MLP neurons of a small language model. Each row is named by its layer, matrix (down: output weights) and neuron, and shows model dimensions 176-431. Each number is 128 + 32 x the weight over its row's rms, rounded and kept within 0 to 255. Numbers have three digits each.
Before each neuron's rows, "fires before" lists the tokens most often just after its 100 highest values on Wikipedia text that the model never trained on.

fires before: "s "
L7.down1523:121101126141111175154187145093157111136108143055145117116103090184123135133144118162086127115104124066195122172158126161164151138108173130097129168175139113085167160085106075086118091138115159112119112084081171135110187152086102172170111091108151098120143154144160139125106118079141133093125095151173148205173088110109157060176162103160059120132103124116099098140108148120141113159118201144151156112115036142111104148123161115132041130126130198135167102111130111153095150134095126133098133076069079121127146132071134133134108105109082151093098103122091149192125142141134137071091126086102055107135107088155126143095097118154120094166094088126154153113152095134029161169078153093114124158148048130083042120126182121145124170160116142094121141124086121099157125140154150

fires before: ": ", "): ", "Candidate "
L7.down2169:130104182088161108098155070171140130109148125081151143192156123155153175162142142066227082180174149198177140166134113118179112132103134121121139118092089107154078108134155109123098118166153111129174135145190144094119022158106128129101146132112104155136144121153137168107124128154138166165127134136125140130083161149135119097226153146141116077133131124075130164112102127165115076094142094109086151112098081127193147121171138113133123114123163166107097100118092096121106136061128145145186122146187128142089148112182101122120109190149135126189166145132148100112094041132126126118085146135105107110137106156153132098104172089098112160089117117160068106144101193156084090112095083130152103163099131171098146132162143138106135134130178166086133121113185200125128122127076090

fires before: "s "
L7.down935:132137131103122142175106069115165155130177118162128114107150112112123144092132129118115046120147106117113127080126156101168081133148135064152137113194199097146104091196067102150172116124083168125057200125185111116108156061113096091090175144079139187097145138121133122147109156144081074184121127109172101148135155098136140106114103161189136110148139123100096144155137102131119124115117113124159102137104068171104109063090183098135145131131120226102173144188133169183161145126088147164114143108148153149152081119142142138115174113024125098108091113105111143153131130112122166161126074107138156141133077119110130135134129133156146142096165138174132068150113115090102147124128143213123152103158099143146219219189128114122102153085206140161165087143139103113128083084117144

fires before: "===", "=="
L7.down2296:082115152087138194073134117094145129130158109153217110190193088159147095131118140096156102100143175137126101140146120151137152129136152083142145141143142150158171166135109123143208145094097158095146112136162178125146102112086127119107092128104109040160068100139093113116114112141165180152167165149204123220158200085149121100145074123122098165139053062180125149169076162104139157188137159141128152128124139104103117181145202135137086098085107120117081110141116106085192111112175164143153135142178142097122121144044119169139154117127098063097102096094150149055152177149096166116146169155138156143114046144174173124121040137146076147133152144116123074100094157116156143146150132099175126120163124094127152102121125117179129103145218144145159135127138128120123079133183116

fires before: "s ", "s", "0", "th "
L7.down854:118091074134143112098195131118089140107148103148060110124128129126083116113084152178109094119182141121152155139134172092134062131119149157140199156151055193088098192106089201146147166208148118120141170180149070123101167147136113134133172174089078148086088104166121129126102130100169126059163105085125163171130150162111172149083134144140161073158141148124135167064146120110138145110172185110188098098121129141103113117108177066135153068136137122136133136138159089068136148075134130115066130150116103121144175156108082137116079159115136081150150130167128063140138136122152129153150080154179172104112073100090165143158144138161167140171099145109112068139138132113171110136119138135129150119129090114111140123085203104118172076113136116204082171116098127106144112181124066

fires before: "the ", "The ", "It ", "In "
L7.down2569:132164159109161132115101134090138152184076133135093127134146154146108100124163143114142077095088112092089130075181089108131094148114135098095168103133069172121135129075084140181111135183113163086111087142157160144132091138154150103108138160133079132157102097156025140131127133159187073180139132163110148117164130137148123165131103098086131180122124096134131192106164151151094058121079117072138169150052121154143159103117161194100148154105123137159075125111174123106153151142188134169166108082138064106121161105143183157148158099098093080076140121134142138079165158098129072085065137119118024178168141060131140183142173134143144119163145106150059120117139132119125080076127170131067164081097148154090124146135092162153133161131161115119182173073124139071118087153090114

fires before: "\n\n", "in ", "https", "gov"
L7.down63:176132129106119125081100146092139126143149124175137070120160182132108195091135148172116081127117158096152145109056124153139091126128173100139127153182109112128140156140144195137137151071144157171115117151117191120120160119073132151115157220137127155120151139155130125192167159161119120132154083112186131162190141162133096152149139140141184134115141098140115084115056077127175108117172072143142162148126118177118120124134148149139163177166095152057145117144161115068108088102117125126140130093135163071098174120124122094161120097142150159100142129172138098178096195091178095125139046128111126178136152133134162107145114117149080091127109135112070148123087176065120124140111091062182122133079147083134156099152103142149088111120110117154143085117147093123118139152129156

fires before: ": ", "of ", "ed"
L7.down1439:121127075140139147119124153148131197109089114094133125143133084147116152119134153113093116194118095125151236085110186183171172155157191115111153157178147163163130191074109156142111100091114127168163157118148126139107060110142117128079092165136138161211159111179100153185100125124062131086166126061126126113090167105128085158119157142140148126175168157140048132127127173122082140088128108129110114104182132138127139194084123143117124134078125115121153132082144156115127153084150115134183196130105088118185115137147162152121138131133147132128083176141117140131169144070117083101121110160118138154118125155197098159168135194177121157171133061173161124145113118105102108067134140131102105145140128153141100124133114144084097157126066110134099114110157100122141157081110150

fires before: "\n\n", "of ", "\n", "in "
L7.down775:091109128154101123152087101100141146135116160136117102140115150139140108142155090106103175122108154146083048120123100145137176181083149072137166160185115111127139121118129167158109078072119129183148142132104120125110067146150176089079106082091166073112121136119147146140125106163148118097147146081155091111077139162155072104096123096148066142138052077147174131150161057133177091118124131048156190120148084109117150100123086119101115171135106141118106112182073137049125129160168155140124110153181147088189151141116120142141140136111176123153081119118111129168076166114120163066122193131133116186071085120115080136113097127093088129110114132164099117115128113141169241090100107180123152106125060156165147149117124089144184131096115149148067128144100101151159240100132091

fires before: "of "
L7.down2106:152106156166147099150119168122135154110136093107162158176142142095087147190147060104105158142090176126093155122159173130089112127141101178132088154117126153131115124111182146145168130159150152137188129107139146134156218099168127102151187125108085174169104140136127121173147134111150150114155149103076138135117132123107130106182146107095115159126131121113149130148128164137091098148176087097180163140145095153151098124153077186118178145142112128186117112119124055066109123126116108067171152219154144154148120119029119146152127114147090160125097125151121161109180121147141153163071142198212112174146113126174143164142127118069202143121199133120100103088100082127110132171134094151103147096134154161148127198141110123119137083144128181114127142163100141128131132079151096

fires before: "of ", "and "
L7.down927:146106087126095135120179132090104115091122120119197073168087118149124131119131155071129165141119190077149115146123109155129109121148138113147124130208187113194126112110171142105121169138129132198115144145078155193106190191150136122056138083089121125146158110197066144093110147093085150104143116112108122093202148102116134173130141106202164124088135095122163135169147143128153122076089127131111162071091212130092126127172170139131118142151132151157108082170101092157103094129159084165083108149197110123138081133098167151129142129113141140183102132119130076142117122091160129071142124100117088110114142175115128200117153093133100176104071145071153132162110161108076122175133093090053159114074065080180141121120139112069140127137104150146099104141077110120136080234064177